{"n_kv_head": 6, "bias": "none", "init_std_up": 0.0131, "init_std_down": 0.0, "train_tokens": 624900000}
MLP neurons of a small language model. Each row is named by its layer, matrix (gate and up: input weights) and neuron, and shows model dimensions 384-479. Each number is 500 + 40 x the weight over its row's rms, rounded and kept within 0 to 999. Numbers have three digits each. A neuron's up and down rows have the sign that makes its largest values positive.
A block is one neuron, or neurons of one layer that tend to fire together. Before each block is what it responds to, as a language model described it from the Wikipedia text at the highest values.

Fires mainly on the split-off piece int beginning words like intensity, intention, intimacy, intimidating; weaker on scattered word starts such as died, current, Mu.
L2.gate83:431434543566381551569556469466526474485458566486468462510468489496463507448492519488436414464473494513461486467528444617554438536474500412530532491608471482506475464524464525442453514450541543475474501459527467491479479442549517428510495471525502474485497581498486474478443512522499485471
L2.up83:493478622532539495487568417490479462569542545517499512461507559528494505550518584563459412544458544515480517540460414521474454517538475495499569472476401443519514458521521510431432482459482461484504538517483491450458436475519508444379495493460521478500510536453469555521487540508520419509
L2.gate430:508424450515506513487498487511489530513496512525511570514495515482449465525476530433475451512459507456523498479588534534520493521549487489471538504498467535500506555527483571514465505556459501516471523505538561523528509459505513547517523519526536553467429584444477484475449497543444483470
L2.up430:490448484519532549519535511526492531561573472552442462490467500475442448507544490434453472517453497595550560444526527537549454487525534518486486563443514564490511502519499478526531478555524564502419421512512518490588464582443477438506470392506564543564473440512495516477576530507529531523

Sub-word pieces inside longer words, mostly "sh"/"h"/"s" sounds in names and words, such as Khal-da-sh-ti, archbi-sh-op, Rathee-sh, ru-sh.
L2.gate1398:448488406529525510540529537546534474511488491527533562496504554486493485523416455491514443464468482592503546434479491509438456498421414439505521485513476534565541522452580410505514549457472423537498444452523476491476509406476508535534579442501517577510581503578585556482452548500503483422
L2.up1398:577487498536515512524413488555513447496529434535470524506526520595515450512485505465466476577495414547507502418499535454505483487476540565533442544455455471495500516530503466454509508505524478468540519503486494509470473569580482482532515504502539564477495429429452476631506545491551510501
L2.gate2274:460550484441508513516544483526453479448481517482495481432563444503536526447484518475468438434538485441517491472499519443490519503471532453514505511447555460425469447533569464473516495470523503463515520501454524503536494459536490451495481491521514565444526477501468505529531529520462463544
L2.up2274:503513540471597443495453471522511488481502529496497508473501487484488536507474503467483525511557442523571526500436527484567548418468473571509497550448501532434497504464526582465513486482531497441516555444571527527485514527551434451494443463497568569517522537497488471444493541476492510509

Short word pieces in the middle of longer words, often place names, surnames or compounds, e.g. Hamps-te-ad, Liechtens-te-in, Alders-ho-t.
L3.gate563:444418538437529574529508507516484477502591580473582431490549521430499440457468535549457473393486496530545476513446509555472493426552582532476517487543506506558503419499536558433504529506436456564496466474476493537410467421517427491515516445464514511449559510484454459516478554469519472578
L3.up563:469532537553500543478451485495424482488467517468532550497514490438434451458399531552475499494518472531446545559528502531446517492438483563480473482450480499503523532476512550491485492544601518496558466505476509532460507475519421474476540497576510568472548524498500554502489482517515454460
L3.gate625:496557516427513518509553456527463463468488469514528498540497482507448485455481504480524472455480470476572483515490513539487433482462619555510532473469487518571485494504486528543548476452536482441533443520470499446448423520457528519498497517442503443587640552445496503552583498481501520487
L3.up625:486456481490519540471516521572512442563603515481506477525492537433477537515518490513509538480506513528544550524466492526539528451446543559526509485604544465519535482440600562550490565438505484521491508492502477482419529507460548535538516439486506484523503535449511507504511448502501459514
L3.gate852:471545474538527495498469425558567474492546508419580455468555458461516483494449478496562495538440548505466482481489472482493571454455488547487470472523510463555528481434464496567481574467540541559525488498465483539458613491529525536502548453515444521446522478448598506499464539459546549470
L3.up852:545549509472472557512544518442495505490446533502501504504510426472459423420459579613554519473466481542561554601515539509488529452469468454525547454517449500457539452466455467449470492502450437483462509477497594502532429495447499517585513510474555433510483496569462522427494545511521530483
L3.gate2338:473473516512467519464581438535527527488457494474484541452511536525522424463533496546483499480533466514478518501546472456486538514455451525496466528516557516495510501522557515580490456492463468565490490523475506519580491467519541502488479481492462530516522494539525479434518481500457493506
L3.up2338:563477547527506554484484499409466507489521434476524560497543459458517501524515494565441527480489520533451491529488598571462501419489488540552496471434512482525513507535386504555537503508468473495475555526510430453443488527524530511444450480525521538547538504476523474590472474512506508573

Short two-letter subword pieces inside longer words, often after a hyphen or partial stem, e.g. Brook-ly-n, as-ho-re, ly-mph, met-ho-xy.
L4.gate77:434561537493520537525468477541480502494504512459551482528564504451422499509450535419539516487506549441522420454481487539498490505536461493482529497478521472435501541464546456483463474515508505462440462541490514447458518498450509606522564456546514516467528483389436478483472505509516484451
L4.up77:461494481501490462452504490495546497505454524498488532574484525481493446529527473454500451537524466538530505515505514500441560487463463542569510474517482509481554510448500449508533512448569477496529516540462502506515458488494483433487497452534502557499510479528449525438472507492545497467
L4.gate256:480460521527464572559515504527485394542495534587428469410555478500483448550482470499525490513511533514527498541406492479473495548580507488450485486429568528521471508479456487481550505415494529453549542473507474555513500503498475464474467461597506564471550507513547520517532479483459463566
L4.up256:498523480470544463574469555540409481531479444485513486501494514517532592534479534502461452546501553504471473575546429506504539474449482515465512474552493437475486509452507427523510493477531545461513446488514502452421490466533607441491525483563529525488558476480515424558535503492530507501
L4.gate548:522491488449478559485512485483501414598496508483483472522433491508482578531556460568595418498445518482507421514496491490516517488521482500453515504582502479504526629568480547525552497488528561475480487499504630408527565500508417520555501493532507484530531547482496491465475426483487445490
L4.up548:433492565428532533535542474487473486501482503573432414464436473463518541565532525536507500490489462475505496447481512573528531548540481578466539502541522546504514514524541545499496528484488478530524462446508531497528511480479553465480507479541523546524471542500514448502512569498487439502
L4.gate582:471573515489498453459528514492490405525471575529436539448506509513510495475489455480500564473526530525470503457520523483461487528488572532470519457546504507539505459504528455413458465539489541446483459465524491550517539545433487510469483416531507627429515441457539566525492487459492457471
L4.up582:421472512462470459498471446500516449589494467568433471457514484513478462467500438447537454512498513565517401624552514476455518513503506481491572432521473484529492514505473458558538461605481490419457444528460548456490489531504506445446471489539424525445572456529536445495494495516494484494
L4.gate907:466482499517433568469570481471451493460511503498482469481475511409542445501480541577514461476526491468544522541511522495517542563516530573473548496488481492515513463454550441447482534470516565503476392531497414517476450447527500457485453467575441508497562488483554425497477496369545464538
L4.up907:456510533476543483422527496540512515501386547500542503440551518484541551528450517525535523524505518539518566501460470540497569443502593465493477509480529547459571553581556502500534491497495530485548481521563434488490586497525563562507442464449480512503497527456466435569432538483447446486
L4.gate1775:486529495529515583447470542477461502450493492454418473534456557470524447535504580476558457471527486488469444408435487577488531490468450531482479475507464428505537447524595463466491521532533471476555496557471518541462498504548546498452465507500500489496468436496502468472438518525583530580
L4.up1775:485484474504501519488513522532495528457392477475414545439513515540500492437501516497541445491540405558507530496489575484468511523479446452528478434453534503508531492364502485551499464489511552396515514563538530507477479406493513513468487434564513593497458464497512532518561533524519501556
L4.gate1819:514506558445463459482455501454513438468578461522442509471481521439445498483516583435456498440506554482492467498492531552550509528490571486474446453531501545553559404522489518539464510543535526534564505461547481426463517488555548544502528481502456505457442470361459494500550517540474426514
L4.up1819:460527521495503488536512475497517510407522446518505464418465490518504530548519446525510444515470498504498495582446522485520541541512516485505499483435493498561547450491479532492574481499547461534513509495491555486487496495543489418506436513545491534429449555439489554439490433484474497531
L4.gate2265:475442490456488561508521476521561539464512518511478539512527570532504521536481572498522540591563515480463489427554498543483438524486493494519539466418547494503506560481495541488517511520441609414516444409465474535541525476555484512459534470527527518552561548457581503505518511493478449528
L4.up2265:413494468481444466506460493545547491484527538520504461518498553449467450486471547521498500507474502492504488484524488576476489502541481482505519447505507506533560468514452515412457542504477488546522522484492502480487509517595558423550466495467453459512508504447479566518506507497484516576

Opening fragments of multi-token words, mostly Latin-style prefixes like def, comp, int, conf, aff, as in def|ence, def|ormation, compl|aint.
L4.gate557:502500459471496513513558495509491435535510467514483512520557528509492463450571476535556577474484471453536502503487527392552603508540515473528526435555518495500476483545504525412469504542464518516584599459414570538518482524564503508504568531459495549496512487510456506549446479503471474481
L4.up557:564466437513588426561443528479479525463453561529481511466496486482501470445529493601464545491519421440491433512433498407471486571497440480502488445498506447484529467533477500526493573516488513446615552549439550455558458520479467531476472437444490513590508499530513463471479491460431487450
L4.gate956:455528534515515503500560545592484502548478527502444486441430446505436499554458500535583517468476512498548507516528513479478457530500477534474452532465447473584499550495481517499593478499460479482550437528452535542589510543434469446553489557524444590409498500501607603557486495447511518429
L4.up956:446473366515559441461459463437472492556444471496497515523481507474518478450524508515553513523506438474497442548486500457451535462525440505493571451481493447533543460530507533474498530487563524559512465568496486481482424459515495556546517505451394497500520539551556506405469417529415520475
L4.gate1482:486589561427504495539525510482495464484492504452484546460435545469513537442491563426492451474504535476563532515608465456476593514537511584440570469537564536509496502462551499476567454406486475512526478532475476432472500498531562496506448555594463558509481517526499564567489474465534585511
L4.up1482:516587458550535449468540501502571494498502473467517512541494484463475576452553456411524469454499504528537556498462515508480572506471509593490525533531554454531490432495505415474568487529510505494547516529575482429468529487512485513578440497486527495487508500450542483617465487481525490471
L4.gate1543:449546515513485538480498486458441464475469546521433553448516518545465508514495495547543450466550437504489446547553520553541497483484555541506486480478548495451468492585542448470466480442541568483389437521503470475439547489457465543491525522476510565507455544520485503521556481524484467495
L4.up1543:427494525563441487527477463488496559533498543474445528483525546528495496464466516483514559581563511543430578490544485520610533509563530525471563485463579444505484481436481512496474496502590546493466497526462563510491430521423552608519522486476438504538486507506503509483458511502498566535
L4.gate1662:505456631543521488533417550505584507553426427543609496535515488521454475493441476501464538442500455464437476467572462558488473539505563520492525529430491486451458499575488500491425459502462463523517526578492567545544553556528525479524553539455485531472527512564560622517528519540546511549
L4.up1662:494480523492490502542447514508515531516485466500525451518475502502550500468452538477497459482462480501471496551550538455496524547542483428497487485490541440487419498416476568481541438451482453512428486512502529504508498468455485513448502483522547572543532492496527533539500445523541531540
L4.gate1783:537503454454451509487566493480533472476543560526439538466480513447437533599497521499513551480542528452547507496523587518459505455442508444512481549492526494432515496505498528504489509465505481547517541499587553476462478488524504503469494510526509489466540492506504557487565494565528545478
L4.up1783:488504513531426497454512471543541436551514556521542478494443466460486495506538480472445525492496514494472556549492570466566457478501506501576569509516487451374494461587526496540516452473417425512606476500544499477508497544483550422471589480495488521543470435440554524536520525517447432533
L4.gate2104:423469491536537540530511532484510543499572498536451490504549561595490531535521493538510460473440502423523490490521490611542481460489482515545536484532550559488464499489485509495447479413443545544485477474489447526545535510535499482493482464526451506544497461562472545421505529474432540477
L4.up2104:530461509494463493498477499450508488486540476461505564401456531597490479481425527493467494476497480559518513494478542499540502481438450485513556501512500490483587540480541499477505501530505511510561507514496510442495514491554392536472499474507489510528448427537549503513519551541494446510
L4.gate2181:540491493496512526553484497508503587562506462378454465432479494528425457437529568419445576527504514537515541504507512546475454442493436478522526547404537482467467440500524469444470484526559486466487477526539434473418492489432566505504402484505494492515517477552515548455513475523468517493
L4.up2181:469487482502537494522484520539458449534515531532516479532474457503447462459519499494504572491474520448549469559505458573483499482578527482563509583502465543446460508414514450422509545469538480506542524516515484480492395520443540454529503507407453480553512517507469544531471474573493537513